MLP neurons of a small language model. Each row is named by its layer, matrix (gate and up: input weights) and neuron, and shows model dimensions 16-271. Each number is 128 + 32 x the weight over its row's rms, rounded and kept within 0 to 255. Numbers have three digits each. A neuron's up and down rows have the sign that makes its largest values positive.
After each neuron's rows, "fires on" lists the tokens most often at its 100 highest values on Wikipedia text that the model never trained on.

L3.gate146:157180096126147106140109129121129227125086128130172113114103168099074084150159122138146100137098157120162104134149077137129111120104106125138130175139111116100147105215090105129100155121048147075115149085170111086148189152125185086134125110101184176161113185166101095111119173115098138119116090114098148141144143126095127113048114113181146111128132157139107100111173105177136098173123101134112117190175113074081163090163101116183127120100153105082098160128113131084104115158134120065169144111150108118142094135180101182079171138109155173111159105135106164096127135108082131122177173171182108111213123162170157104167191153111092098156162158098126206146143159106042159173129113110151106092077155157139157152072072128170155126144100103123137091172135168127099142090114212
L3.up146:088120187130092133119165112111116091142149162118095111123118091059116169078160160132212109056119093150093058113134172063166117121153158107164115117091088141078139114161087153131083072088134093166140142143090114186173165133097153123118176140136160163127124115164075116145123093142115140166130104101084212143120103093127126051129141075135145128162173146112145092099157115129161139157100067127121095081066160107100097108097162136068162121071136107077164111081173113178111165126144174123147139173077151125133129110121081085161149125089076135121194219140126124174112113117146087113114096174154083201192168145130117124099174129122143113151146130151105118177150159098092120084173102087055115130155129094112090149155120100161102117095098107103185137133136163134071148131078113
fires on: "ing ", "sh", "Qu", "The ", "o ", "200"

L6.gate422:168139136074137169075157170121047128127163116150140059110164076158157081094125156115202160109076107077117129129113079112098105123164155090169099130135146118120173146126192108148150185105100175167085184147121124123149090174063173110209141152161090100109180182113113089130170148134143124096116158136166111166165132153126089124127134092123115130107133128169086101073154088118145069110122128081113141127113142175194128085119084090093134107134171052162133149072184079160161144089105092097116095134105122175151132133175128183067116129151151110072186161156138068087159117124131118159101174131130142100105096097116112118128182119135161130136102183102118102123134077153102173116111171094093118149172114121110162132119129158146164127131134143121110128106110134074078136120203121
L6.up422:105126120118138116088117097132137212089138185145134089091116110099137058064114119184134141098100077126166084141201150192131176177212153148167095119117145140146168139187148114099142184098146149152087156160145149120140085143079176154167123113090096117126128154139092089135128114126173087117105174096143143110116095139083120139128101143089107146104096160146144120096144097155076172137162135083136127125111131076149083114162062053112147148146161160089144080133105080118190160164150126037145144141141149139148088117116159093128163168216156120140132162125106104151100114160105068127114098138062148129090087053095105117192110097089147113080172149147106164063079106073166146110092078114119117112095125096134106116097132086134111095146118126100175099130097127060132148126147191
fires on: "s ", "ents ", "that ", "es ", "which ", "ings "

L2.gate742:133170117188114101096121172117123124103055102113131097190168100134130079152100121131161116140142171148139089127145121161107100150171124057165109156089168105128123094078168106113178157123094094166184137092170087165069158193118161128084113136063143149222089173118103166137176136110112100123144147166113123129168124145142120092140138101143106117154136117175178154182110120117153121061145108141087192156115077185162104089136126157157130134157176099126121117122163093134114183188172125057140067154123143090126098091169089158096099123094098137155206107075176190107143151087064135153096054115154111136127152178139129192147096182082121131175096136130125127141152060118163131108142133084099129176159145106105130148150116123120127112052104117116167219082117093111071152112121138
L2.up742:155081184172114091132110174144088124152152160148113125137166123140141125120108106117128098189088125109099092167134134144164137094140141116108101193128127123153108083113130081105091174108095091148153094154091111155078120151113195120116118135116086146147158127088121138108170084113138040137146151125104028120148148143146119174120133142103070153161157083134133101161118104138162139125156146190093140182131141157144171168161132130104101188111136145114122074105135080159138123122100074151095154121140140085115127087144122093062067148144160156103114134123136188090179112143164106181073129084069166118176137101120121219157140170078085162146114173205179112194120143124117140094138092175135150108105148067140151173189088116102101056075132150122163145140096154119117198143083157
fires on: "ational ", "way ", "League ", "Cup ", "urch ", "itary "

L2.gate619:189155057120068156096103179182128089084179158162136126112089159123176122098160139172091087199089176141194167049170140114114077137156117167100149136142140137168133154144135133100109118142135164167079096108121134059148115187090130125135073157152118099215113114107108156105111156089163108090157140096108093085141149098122129159151115133120069115097130130099083121095146102101179157195126113142087090159144103082158122072150170097174130104127124094073144155139168121138129147143098094119151130125098153098121116123112148095077104108131140141099131142128177060055126119124119101151085160181099136127125147098134115171143148120160180087148115150106134106157153167138084078144101138070142103100100118168134149170148124107103111151126133171127076131177098075160151151127101153
L2.up619:143136084085071130059147134110132109104128199164144137140115151087173151108192132132090063137097149120121200037090149105119102142132181171085150117165177130165159103129121090103060165151128111129104147164191086092123128196110145098087112144102119125128128149100136151110138114157154176128124109107114107098180190120150135181111146115087111114088100163137067127096125088104143155136081138100123091083199095094162089144104114155133174115138160064112100215148188129156153135148137165132175154122121154153106147166138124091060111149109144108112108154062197079101116139126177111131159179151121122098086109090118147173129188159131151093172127156103127156140087155129126129171130145078131173126092117186107113152158101187095095143101140143109070158173111124192125122159129117
fires on: "cri", "pri", "Pri", "si", "sum"

L6.gate52:152077125113112096166126178065126088122174152149041137142084138121175153115127168154104151132137189155106075152085131034148094123165180127113139128112092073123101177148100083127179111096116134118129075099115101102186085104151115101079113160144110130195109173159121100099187097101125136121138132157104124146111092157100109113148116159179146125123122059166061126127101088190127169155138115109147187060139083117130181170118085145122142072146126060161143114167134066154127145114112155153105128093095107184144142095131070097096158136148161118099102167077101129068116134132169204184137087132143152077148174119097126140103151058098118170097162107070108148105103106141133087147176176118110124147216147177172163187111093088104167150142083111158122075084137110105174127123099097
L6.up52:172153151174165124083117126068141100128112138085162145143119093150120123152198152154098160121166133093148113136121154072132194102111144144073152090072094112153127098121141109083163099134101158143139153146157051113115135127094165134113147148107084169126116132125141120066211222100137170144105159126130181165093113163137087124150139115144105158140121128071084157115215124156187137168144103094123074110173112089126094123065153120125126117110144191170104107099092114107144123091149105103117100117199166131112107105135132103141065118183194129101098173146115152089190140134131136216152164152163157137132142123151136157128200172147041094118128100140081146157091113081112071139098140129123104099103130105117089111180110110144116195127113099117135113151156133094215150083067072
fires on: ", ", "though ", "en ", "that ", "—", "which "

L6.gate551:182111119150160130114052119139185124104122156205110077121138081071130097155125152195142170172087090155150114124168109148137094148136132122136098098128126123112122170119063095066109133080129118138132146093106121108140160111131134110113134160113188117127124108157050145127184105119142158138100113123079156155097137120123102088122132116124096151189155138170089136091128174133147192171179180142173160157128122120109139139034140142138107094139083084135124169145137165145104118098093096113149089183130196141134142135202120095145106088130170115089108113163147063115155099151156137119112142099073175174114139173150095092180155143122113133131147151163135144072082167161146119106071147114141079213159114113134125128143174109122089159135084114119219162078098082174079117115107155
L6.up551:137109126078115091103105098125138115116106109128125095113111138153104112085112069099163176132147207113132113176169128119049109135131162159122114144075163119129154099147117120119121096096167181147124152130111144086061140187148151132114116117121109086179154074156089142139126180136147096163191159107168087137113150120106120158121186107163148143092161119113105112116166181083078146088118142092176195120111185102160085125141111184187027079137113162101225192108123131156137128143113130117128134115072119163132167082126104121075110117160158153101142143116123102139173144145126127133111150137103172132139154151158107153155121112151116117166138176174157097126093107197185136164145136133165162125109163111146125091138105174114067130152178128150066125074057103138088117154109117
fires on: "on", "e", "o", "ate ", "l"

L3.gate44:159166142172111098112168100099095164167126167146142141125112073169171137170093101074149095105188156158121101131153119150136133146126135116127150127169102105157100185090139122120186148039103140119119137125117134095125126105137230113122155198168084053144094193091096112077061154154170099057154148167183158118127084116083118124103143124080135107175144094157109081087085109166124138130102169134082109078140163167163093161163140124133169093056179145137122149145106102177103121139131164117107108097156133113136102128108102159111115125118134111101076149168103164167083100152098130138116154091124064120157165145147103131189138104084094118098090178162141132104144096080092116129137095123119113141144106180131156148151126160129097142092079120097164127094149075123103172148140102
L3.up44:102102109099153096122149107142066154101105143108110117138081130082122145065114120116126162119129189096140133147133116160111191128114187105157088142129103100081111143161109194161121114130057088190144148137145121090141110156150137144066143154143169141113078171156140103144097069161140120125138117106139141113115130112204141120132103156211097139105171156142154158128065082156159176153133118066112134128126133123148104123140106097142102136250152193135139058069134113109170097096105107079167101203135164132101115161138143133150138173191129092105165157127058086082134161131098087082063147147072139172156103185130185144128099171100164135084075159106136088082107162065166058110118153108134117178079160173152112118111078091106148170153103076108140133118144175096142097126132106
fires on: ", ", "that ", "and ", "which "

L2.gate303:104100120126079204105117054157144179141144179164176098157142101125171148126158106166057098109158134139203120104163122105115080092157142093124116134146131064208124153130127153133087136129148121131121148119134096123148185134119076159110113093146152143136093107137088106146124164167133119133126114049139124127149138180152084120152081157139148190159119162109152170180066147145121107125098129117125129072164109112104135103106121122137124098127175129173132174080077129143137155138103176110168041136108119183142190149150095054124094125157141082109146186151132149154141119120065179124123089103064187100181157099180169096085171193098050194151131099115176117092154116105124068137095075108080130123174200118135122116144101146166179142065117107104140128125129102140142154148129157
L2.up303:075122139182158166153062152097172166118050114098102194175117121115147144126145119157091102180155098149157186069130154077152080161141085143074176128150113106177131144126096140129122161114117080141088064107140088113121149172100187149115154129177100110114140105161126139104068172135143137122077119093121154162170127146148093141171175173119218144111157137098163150112079201094078163153161114164142181146117090100128113186137098120082140122141074107129123174211158107119134116115122170134115093173079094118132120088120129091084158136092126146133084163166090164166130086141077126147144167162119167120169158100104127140123115171116143083188156102122150093116178153157062140125157169103135152080071182150119104062135090129131142072130124139089100144146112127131101087071142117
fires on: "pre", "of", "prof", "Mal", "pri", "Pre"

L6.gate175:132144105121061174144103160133045095111151148108087104169169168084126106144146097153090130137118116126096162100106132092050131140119121094153138100173131142181069107135192126118096083142134089132122129139118134111128126097124144104142149186128157180075103093133113136131161118164129063112152136100145189180130147115098113122077173149158125162141195127135133133127157074138091168096065151118166132166095193110134139140112126140173129064081133169055202111165167074107139174156102147150201128154120111143096123120151140212128164112147168124110135128152072100167104110152138143143147157147149103118095120122077164139150103123158156171129138114055142145142095122126102144139146108096124154093185090175135134046140108127120119130141171086172122106169138142099103178144122128
L6.up175:185117161170138139135185165176059094173118108127131144145130110155124135161128098140166066172108107174122134120183109108078198116113211130185150102117086059124141171187186122157102081091157203121080144128137113112148057154143154101153187139192130109082177175158173100178151133161155142093119140110194117140093167088084138104140104102117121131164107142156103099151134139088089086141144141166136181153111088140149139143136105099156053082114095124104150090141102120132122075142113141094138088077159195090111164118144132108156130121133118124151122114117112165192183157095081145115157083116136137158134111125134125116188153089111152165113177099125085147162099187135086129148060129155079100128145112116084111158112149102099132165160149141163127081157112133178110172084116113
fires on: "==", "== ", "ar", "back", "J"

L6.gate116:132127119108140183087141154140106145151081134166150110160154144110117175176126045180171108138225147138111102128161133115139144124151086099108076150137144041197105048160111120178164119054108176122094149171167146144095090104144135113078131168176123118133119133097128154039115100124082096161139095026137137171131116176198097122119102135143140110140131157148164141131081156081159137086120055061101157138085119166153139110128133107132170113139160140122170140098092122151073099104123120109136131124144123191146152143170105130171130159084102107156155164132133149108162146091123114179080170156128090091151088134147224063100116124136117146122071100101114113164119086102087111114077149155126205144146140113119181109127086081187107110092136067158122081110109136139115123138213105
L6.up116:145134124103155140140123179186155128125147163129125177100135156170087114148149149100125181145108059107107145173177169126105110139113080174168086151100127084156066106100115168135163096164131168136155085125166084114117114177099117114151110141156097111158114102155179151086152192175136119095101087134167114152139175155174129086110143174148060155092051121135147132096140147130098091090141116154111148123123162122149103118183117168104109132136180154109124149093132155134163050132122153164110084097126120094073191152093146183159131080167163159095065182109107125120142156097095180122107100156130158117153092120144130123097092073118137150168110154154119127152146124125123097161095204142079175110112160147071079160153077121144137078152074147051120097165125158160199107171122107
fires on: "n", "il", "el", "s", "ik", "E"

L6.gate159:185179091106115090082075126191166122132116141121140119107048150164070199161180096135093119098051124054093085137124095117186071167094099107100116170084109114136122106109169143113151140121082157143143152155148194139135191111123156106144156137091205166069087170121095142119059121086089163099121131163155178148109138201098131109126128093097219170079096101150117127118119114069077082113090120116143129091091125118127110166101137054119140125123133111129146169080142098118110174160095221107225200123083117154143130119147117152165096163129149097112156141133119083150098111116160142128115151133117149091128061106108107113125141150132099131152091132108055140118143112181109115135132113111093134183132137131087125137140122141133108135139130085156081135076101158131110099166154126
L6.up159:122125156126123156124127120159150135140140113126121124106157139120152140170084149112140063137126162136107056158112103005168134166129102115110156097172138139127077129151121144145131128186008119060120138092104115113181178144107092146163149162147122109039146120134123127092126184100137152162103093072092126151124124118146107123125116145166148147132124161095038098149162092224123156058114094165163145101163162157077129178098142095189162134142153095098143087098174113185173089117154075071104090158118095083117128166089174152065122170129087127130135113139154152121077096103126113123092120107123145126151091176093148072155155177173122127122137136157148185120093135084133112130100137135158140098158176129204145139149081078113141111130089132111086093094150131124116186122132148
fires on: ": ", ", ", "sh", "; ", "s ", "ts "

L6.gate218:174179107147139135091110138123157172063180096151150111086120125119124155113151130142145193156105125135100172128126112080144119164174083058203116123116156127091190121157155171105097149127140166130152178149110150114164156118121176146145118135135097046097145123142147116055173174105102086095134129109100079173123098143132081108133080114079184160082075150118129101079092154125121092102095128075188131076113137113165092152136123102149115126112149068150170194095083079098083170143138172153162152155148154161180114133123104097186095109135125122113113113105120146114119165154080106196128132161127127121162172139086095146202124140153113099178084185155153133109137080123112166133114092127145139149174094148116131145100126162147116098106162141132166048144150113110126142150099049
L6.up218:045116163141044120081117161095163104143117135156113084130156147049126152100149105121106102082117140097145117157158180125126163137100092131065162116111097153160131174146122115125128173100130084113142152149113099177103135096153160080103107168070134121104163122157095169160190122171068059164112165077116131100114137173125118143183139108140099092105133123097062150121149132139101153176131116096118170144194145117092149130083161118141119160134127147127164114083218135076151098153121098120170129115160085107138138087155129097113161096099091060107125127114142184086111120133139077073134089172138069131104103143107145156158127173098141092101054088143144088156096070077151167076143124120111103070131181143112171159175125081157165129131128179125158179082102118105166146125138103
fires on: "ts ", "s ", "ask", "ks ", "ents "

L6.gate366:118130127064136129161118095098072110165111169104139155132131089080095140146156063223111138105149097091111155086115138175117146168123103113111112154171119091139109102145162092179107107122092103154110155176204166179093146148090177150161119099109142143132089153096161105167111110135103138126144133099171172114137110154159125097076109167166113143171171168072142097138050127153094085074150119126036079149090133115127116102150126090113197138155138088095175134141082150163120144098116166107166121107123151107078155115086070145185152129141107162086152141125122115176146159157138124069073090155131103116091141178141188074091101100157161163078079085136154137139126107171114099123116077134113089093138132054096183085146083096107131100079150072068132113119104137143187153134130132
L6.up366:165115087112126163121076141137154058084160158079101118107133121151096175153129113123174086077126158147157109135119151166164169150066174116117088163087097194121076139137116082130099108084127107074149130160136123146147106220154134121117121094073093208141101085076091161101146150102101156161163178132190138174141098113139136075168086131133102135160145158142123086089110172186180158159145139143105122134150114178196162167127151125141125191118123204078103168157109112104110182109148134105164050075096123117087110098166127183125088117154120136135130122096143114138143212095064091133125063139183143125095137102147090088148196132192167095170129092072118173088115131148122083142162173141142118130118063129125159092151105147096155154128062134113109121120145138166178077083181141
fires on: "ar", "il", "n", "en", "li"

L6.gate12:127135154092140164145134120167154054142112139173099157145118090129144081168170144166139169179151155160094102098142130091136146144090125146149148081120057172092163162194116108112180165071081103088130125107146158056134107162106091089108135149120176110087138181149140141106094148127223139176193102144148087125147174062122083186116100127154104118227130120179161071107136140163104159136136183124143102158155131122131147051075051124140160105127155129101112120129107163092087115049130147076144153087065135167132134072109136163122118098145144107143096149136090101146102161103156138150151149126151155188097137071152175124123140119120168107156167070103133092112172133035187129109122157116133074091125167153074124135134134065098106110118102173153156115130126127119115143097215128
L6.up12:059124125125119136144162168176148156115153104165146109138113102163110164104099154082116174126155185116118119175197160111151129146166153117122057228098095154147120179170150156108168070174115088097178097083170089150122118144074068080164126156141129138135126171091110091089115127116106181117088129178114126095135169126109116085139180169155149098181162196034126159136082076123101076142096133124097065159134108126150116097163164102087135155133152148126205084155159122142155111084138125146138154125133066110091081164165122122073139146075131126122095142138121106124088169145141195130138120179157160070149152096072172134054084106166119145126115151097123096131149126140122081099135138153128133123130124183096174145117171052120107126111173091113131162124124103188106184092150136
fires on: "ast", "ay", "-", "d ", "00", "rit"

L6.gate206:152145135103109097089131087117145166086122108120135155057132116095158099116112109123085135147134102065077089116171090168114105088134224165129117142102105105146099141054121092110118084097145140159142097077110093084144101175100121188126171153088116147195233145143138141106184153112171122189124131161116182168105100165123170144148156108109102214092084171117048149136135137149198099144181163176123156104093133137181120110155098116114106153156186134159081145115154117177187168122087112142165109133140141126123141100081100142112166148153130112161141122111075120177144125136144059131086075172118150097179167103088121130143182108127125168122113146101145118107148123177110133148183077125134095199121075167083124085106100159090136176133133166106160150106073156105111141096046092
L6.up206:143113164109138128056132090186159088173132153153138173138156127137130202097127141108103171178025112119180084095122146144176128169151116105151131129118134146112109135162135122128145147145083141178122157186164160133122090207074141112177197113103117115103126087151194100143152112084132123111217123115173114072123143099115080113133083123218159113127174152169153094122147142134085094165127135116114134178195135159127137162118106097158124138068115141103229074164150135189076139137138157160125131134144115087126163066131105091097140116186138115082093147103089116075157140062057160095083153179092085129132106125117143074154164129121137063071121137117171064135105188138151123110118106133130053077158135155132145132119087149144134124107118136200126098152125124086167095144162148
fires on: "re", "ar", "ol", "ed"

L2.gate555:109141111106131150115096147090129092131130139180120116098117166143148062147104174106085132078130080101105125161130146128122148088183140185125223122099107148100184156137147101150180089129159086152118102137154119140121146160098141099193180107140156097121167095141095111080165138123204118128146151120088114097107153084112126100150117138179177099183136093195163144102110120154082083121084143090129148153097167127190111128129118072183188117116128144130167047122147110093171157144193094167165105120080161126149138115101110152189066151035081174112170107164141104110159102148132104157138123136104180111123155130144106092141117146155134194129107119066078044136114160129136142134136150159112113194129126146119105063125117104128133174151148145131097138134124139147155157158132139
L2.up555:105121151165166174135108145118159153093150129174142115137119157073097176187117148128088202076131106167177107132170165098151078094143192138185164113128066185140115122082130167099178110082178180161142157148106162142116118210125143178117041187150094048121098141093160148131096128108189115121091117143142146107097101136122101170157105121098159137086088176144151074088144159123169095115128088160101086082153138153059121069124181163152101103147109142105109094136162109146128092127078135200186127091131138093123098138112147180143132153112168112127078136109160169146104149148135077147075164099114113133143160119140159119123120058118158116100093093098100128070138182098183126132143128165165100109064125116090179124147192146123130124121109109109179181088086120115113137121190103
fires on: "er ", "ar ", "ent ", "ed ", "ate ", "ered "

L3.gate666:152123098125118129088184122110158111067142167154145187119139109056128115148091104107189174074141072117103158122165123160135097168141145148132172171155112110100135124122128116161100071090135177110122101184097132133166133129127131156180077118100155134098114129095168130074151133062155092185112194086109139106104114190104150103174096146142129183137092150159144163109107134149124049103165078113173119089162098112131129091142087152140115144102159096090128139133112146079110147140114117139152106101126092146156154134084111149099147192153120113122175146100146144137148123089145103186096137107107181108163093105114080112074083127126140142155104167080062149070078182112135065079109104106099190140153083100149154122081078108140138195141146111114046067131100132045149146177151196
L3.up666:152068133112155105115150105149116103088137120103086146166161088134142183163141139105121204110122165077096122134110050179108100136121142100166092078139134156175142098174097145162129123076108087120142105148146143084158169130101151138167066144089100167102104191100157208109138167127123152141135128087115123134145110186137117170111152089126117135065106152118124100083162109123080097140093071130148112103136141074063095158163175060154116150167104098135090084149127133156172156149132174151196139115140127118078166145150128130145182129167154106149119078112117152131073128091071111102078101163134105110106078109064122113148068207104188029129146118108081152135100124096154117152131113096104150125157096160099165136169117110126117106189115180177107126067134143110122109125191151
fires on: "ers ", "es ", "ub ", "team ", "ks "

L6.gate658:126073126104165145076162172159101126059117117152176141067150101107097065148084110164203152137131115050131133115147141154086134144187133109161115177101155122139168135102166028129114145098128148133139137084111164122128048118119140165157068147129091130125147133132107150088123172109143136071120113051124127096120139087169121156143071093110125155093101115130139124131168070131145096137152115182157132149141162193117125126140087099109192157110148102134127183129130082147162153131107163100147128092126067108152130157159134105100135143142123049105170146146149103153124114138086157131101148101109178117166074182134133049101158106137108117173131188161127154102080136177079110115139133095090141184151132143106108211132118126109078107172093126156142102120173111109118163124195130
L6.up658:107130168092100161122159120133171177148108163165150121114156088147091142157131112142174152085111110062121082125154140115088141193141109131085067177112166126138140144104153049168131124090160095149089172135132182152161097136054108153147119114118099127088210124174107135090135097173149123135142122167199054145093128090176177142101126138069145191093119174127137106107134114163102094124114103105174201134143154133188161123121111029139127135170171116084152164188119103155124139141183155137128089116127095194150154102140103109123110133149156055135144068126127137147121143124077139131101139147122150106138076088138117064169158064153142138121087133120156171162134141109134138147133072190104144137131126105102111140139076079134149070158102124119158169108077144109068152150179105
fires on: "s ", "ents ", "ers ", "ors ", "er "

L3.gate282:141151116078145112192161146162093154118149095147164127073104148138178116221133173150133166134114108176110143134126143083118130114089107069151156134084050158151146146154167076164094099140174153108124123077116091134115153084100047077117146112125164128140083130112145145116191184115118070087156146159129120144138172126101157070117139191140134179180117110088128162078096109081102115156138157152189151104119122151094143113092146125171152142088092128134118131098132109073165185153106159170116119127089136114166139124050161107138097144123093111099145128134188140146111100084139128171043160085114144131089129155101067173130121089143149190074072103186097111079108091170135127095081162070146116143156151103080089158137153096093145144090188123120124110146126054116179122116133081
L3.up282:140090096140092099124131087145107162097094155110114156131110071158120078150179149109116125112101106153147169133121108092117123121157173143136176157171075096173086057122080140095122048147182139151206162091206089152111123128172189097129195154134194116117103138152120123107132146103128074095084143098071107165135101125110115070098115177132187142113119124176090132084110198098143138158165097168132145151111122117083096080142138111129122114101124141114101106104126163154132116139119151144156100111128116117145111126076115126179167137052106144159109069145119179103166175117105104137062133092151111114168222081212134148115146133102119097141150072115122106099159117149194110145108110149133136168116113181123066124181125147148069135138108139093099226111105156137174159067131060
fires on: "er ", "ate ", "each ", "ther ", "e "

L3.gate96:118109125112141134154116166106134146122101153186094182114131125080118088154139072130124042120181119126138100150196080156158109114059180119133136102155099125172114126195147110105127121148086096117130151125131109194162074197145148121061108126160149108129162110126095083091098125117161104065140086141103138123100152143095189091173079138122164084107116161103123132135102086179136128109179168154080154093131146094120148121124173121127122055099128109153174156057132127145149148186116075071140154109145112174117170093123066125147128085138166149117086102115072134202171133127162112107137093114086116110166099132169144124133190112069103202080118122185107125081078118092106113083116142190078061101185188125100106088104147097130145148125114138124117137102127128102113128146112094
L3.up96:080097149126125163098090161110126135123120078097136155144165134147142179174139164145114113086136087116114112068142072118036105161155117112090144168149095082170080157101115191142108114159143124187195164155129116172180152141107152097057170114139119147195169130144132137111157128131167129151158119069086111094100147074157152090143135073107131142119164164163106113091116077187119129110133165106142084133136126134119091077175159075147123169108160183127126088085144102112130104082113091098123164174121133109119144094140134134159064162092064161133110084185110107161123144082101150165124170105106076116185089169058124119167167155093136159130094132107153095175115155098131134062072130104118083217158108155105108149147101120144165114108154103139144076127104146093158163154132111
fires on: "one ", "A ", "any ", "ne ", "a ", "an "

L3.gate163:138097118169107136110142144158139112146114105111128094164168083153106108138103175115111151203121129103183109156092147126086135138097142094141105151120184072086122112100182147112100101195090123136176134147129078070101152125106134105158094103135151089120108181131160101146120196180148091094184156109170183177167061120084086172100101065154104135124151119213151129114115119050140153121150146134058139191072089132139183067142095165105065150071098184130174121157158138189073150157147099072141090153118185149088142149179161112142090114146155082118123112169137165149106181118089190181166120154145072140192087108100159161140123090172109169139147138112174129104090124134125133154104094140041148091092123108131161128141117141141121128172198109161145075163137103081147151085172107
L3.up163:130166088098171118086100089095108177150141067172112143146184127072143136158125140096124123121185105082140112117082148164081145128105079158111112097182139056091103135078146142182096166105100116097167159133209182105168124108155105134168154178081192162119110148169118095119145161145114155069117114092101141155151108109077123083107105097109108124101117147204116140091178142127098162139130159100130142093088109091102071091078096157098109136144149157158116171128120106151101116099178113119138116133114150129148092130170139098015158136137167092141086147164170155109150158147138136136156152096125128119105161137089136090092074115176128120118145163133124164149127147067123137081078078186134084137155124187147060136095175178131071071161097157094143146093170129191170147117139132
fires on: "for ", "At", "of", "Con", "El", "ful"

L3.gate507:148076140124108179167075110070118123118115118163133131132176113090182145175138107133111073097106121165091121114112093165105121178063118091166130127076098132173105069123156117102115162139121140135160160128120147134098126100102103122093123131154135122125168196188137046084165090146164167122185150154073106133136179112098093129152094103156112093080066164126140139150126094117107111061216150118163070103126125126105128087128105128122107149157088100152141146128077163145110114154151163114158165115171149146092144102077070124059119143134090105182152176112199113177108160083168125074150147113141152081145148155105108093138170137121131113115159162095074129114112095127056122123090096143081138099181129082097163150108146166154134148061135116163129104117133138133179144175123169
L3.up507:145102093092121175134145150121101090123135153138153105150126199105144132124089131116101104102143186137137109079141150096108171118121128138094118158098149067137086074139100179112168092113097087165138114121143202128125071141149139154164162143135142129112131175108137123129143136063151131102146156093116080109096130111203169086144155193152083076116071179161091145130173080150140179114137140066152129151105137134090124087128108097153083129125186156204086188066109176096168118125117137067123159141158181183124179138146146112116127165065143118145146077190050122087138093163100097069094094144108126165107132157130140136134177154120157112117072121084157072151082192099123109145134160154089063165107170164152115089138151105123157074120159112140126096140091126162114199112115074
fires on: "an ", "other ", "n ", "ts ", "ne "

L3.gate759:141142057105110104048088143122126144091147115089115201155135110108103116104155114108126128145041112144109188121210169169147121146092098099122176090123146136127150127113146135209172140142211164131121162079131107161136132114097125167121118192121170104153141117084192107101196099127134111110103134151173095102101133175166111147153130152118119124117141160141148148124160070104152071139103156126129114141199170124138112050102112084156135141141102101134073108141212084153194172134177176111172157130101126123094077156134086130128098137164130115096099147095184101158116099139127149166184100142197147118104146099057098091113158099163068189137095121103108182098141119225082171070118169106091143109127071127124138131135116153168127101145145130123113125154133073076104169081121070
L3.up759:110102134105133166118101134165148137151146189135121096141132145137106111111073090121114162163105105185118131077101166119170132150160197100150155152134147160114113115104108113154131136173100125133122132168140126108158138162069133120079124177158150101115138150135140066168080060155100093081168107073143198146116211162153080097110088104160107157170151129066104120111120149120217094153132102091123114190111106070150087143048134090118136175080152118090120139098158176152171098104161113163187063109119130120137161053062129156131109111114163111160110138150148107087111143119185151185153142085133077074183116091097200081098171152100198120134090120061143175166122125110090166155089100089097162103090131141084131134175146126123134199104095120113155135146093079125137123159152088
fires on: "U", "pri", "Bu", "career", "Pri", "Fin"

L6.gate447:196100144090096138087123106174117083180141151164127115165121149046131128120077108099110166126160096121113085149137135115099117172143106146173100115117162104144169127167126077160135166135066121104085127139145138133114141164099113102148065122116145098125181092078085141141127144056140158129152223150122082126140121140061142174127099029105102141097141153145126066133173115095033150103135083122123103095133115175161122117104090145211120119107160116121178156134099162201126136166086130122174079162114096159170178110133082099158155153147104089063150110116168104158131105143152136163127143086099099123051115128094127110128034145184152129095131140120110182108097137143141166132141116154115185093107146089153124131149118126130143125126118076175071114122116116165136068125145089
L6.up447:151107095182125151105165122106166126140143164150127112097118133150128114143124143148188205180135160133125127122162115128119070136166089101120144086068202082149182180110064119116114147098143105130120198132139154102118119106144116131057089209089167101144173073096158129150209160145186097153175139105139123158101095083170090109120138099132151162073121178149076126094179124154129172117162148154117121111091122116141108104107138117189068173223134077114097168179089108151152129156171121161160103173126108109083135110146088161142123112104120129114152173161079146091159090116079134131181138168149131141116077037097074062095140146177097121165199195067106127120109079113128113117103101157099108151134154098148121130124137123113083054137105121135119112111144105146139160131121133
fires on: "\n", "es ", "s ", "ug", "ers "

L6.gate243:083150153089161109061114154149140154129160150121112103145142052062184154141152164128120151126081121127157125157156153097187130122117069150132084094109120130113086165088155105150163200085119120155143147112066054090119091077173099080135166191105095140151131120104123199109140175118172088087107113139090136122122140092115115088206163108144091174166109093136105125130144088117144161179130160126133162104103120108126085098129171123139174063130196113136127153147141092145094170042098095121063084146125165155180148071172116133065103090195158129112117136116144170108098101174115121138174118148122155187093124086162084099114152090097159090099161115127168058107062151108133137093087159136114094162124071153158131159162104094117101158152115178122171102181099084091084109144119137
L6.up243:088152143125155143098111146079071116154080080127149160065122170185141108109139145095172145091187115150142174090180142095121167092058147122169127125107144119127139144127168117127182159220103122151117130139100181105153109103148107203108141100130128173162099138101124185168167144127111151166106200083125173171112066168109142106095152131209072132143099119133073150170162143157216116196089085157085155095059169108105109092131106141123153143101128156144130111101161123096147111087088104083152150115115137140170122096118073119157100158099119102174107181132110169112131123112166115127120146100067103114125112169128084143113199077134170140136124129113109091126042082074075109075093146029169181173143129106138103104113170118132123168133114124145098178143166129146133112127104150
fires on: "ev", "ap", "that ", "es", "which ", "ew"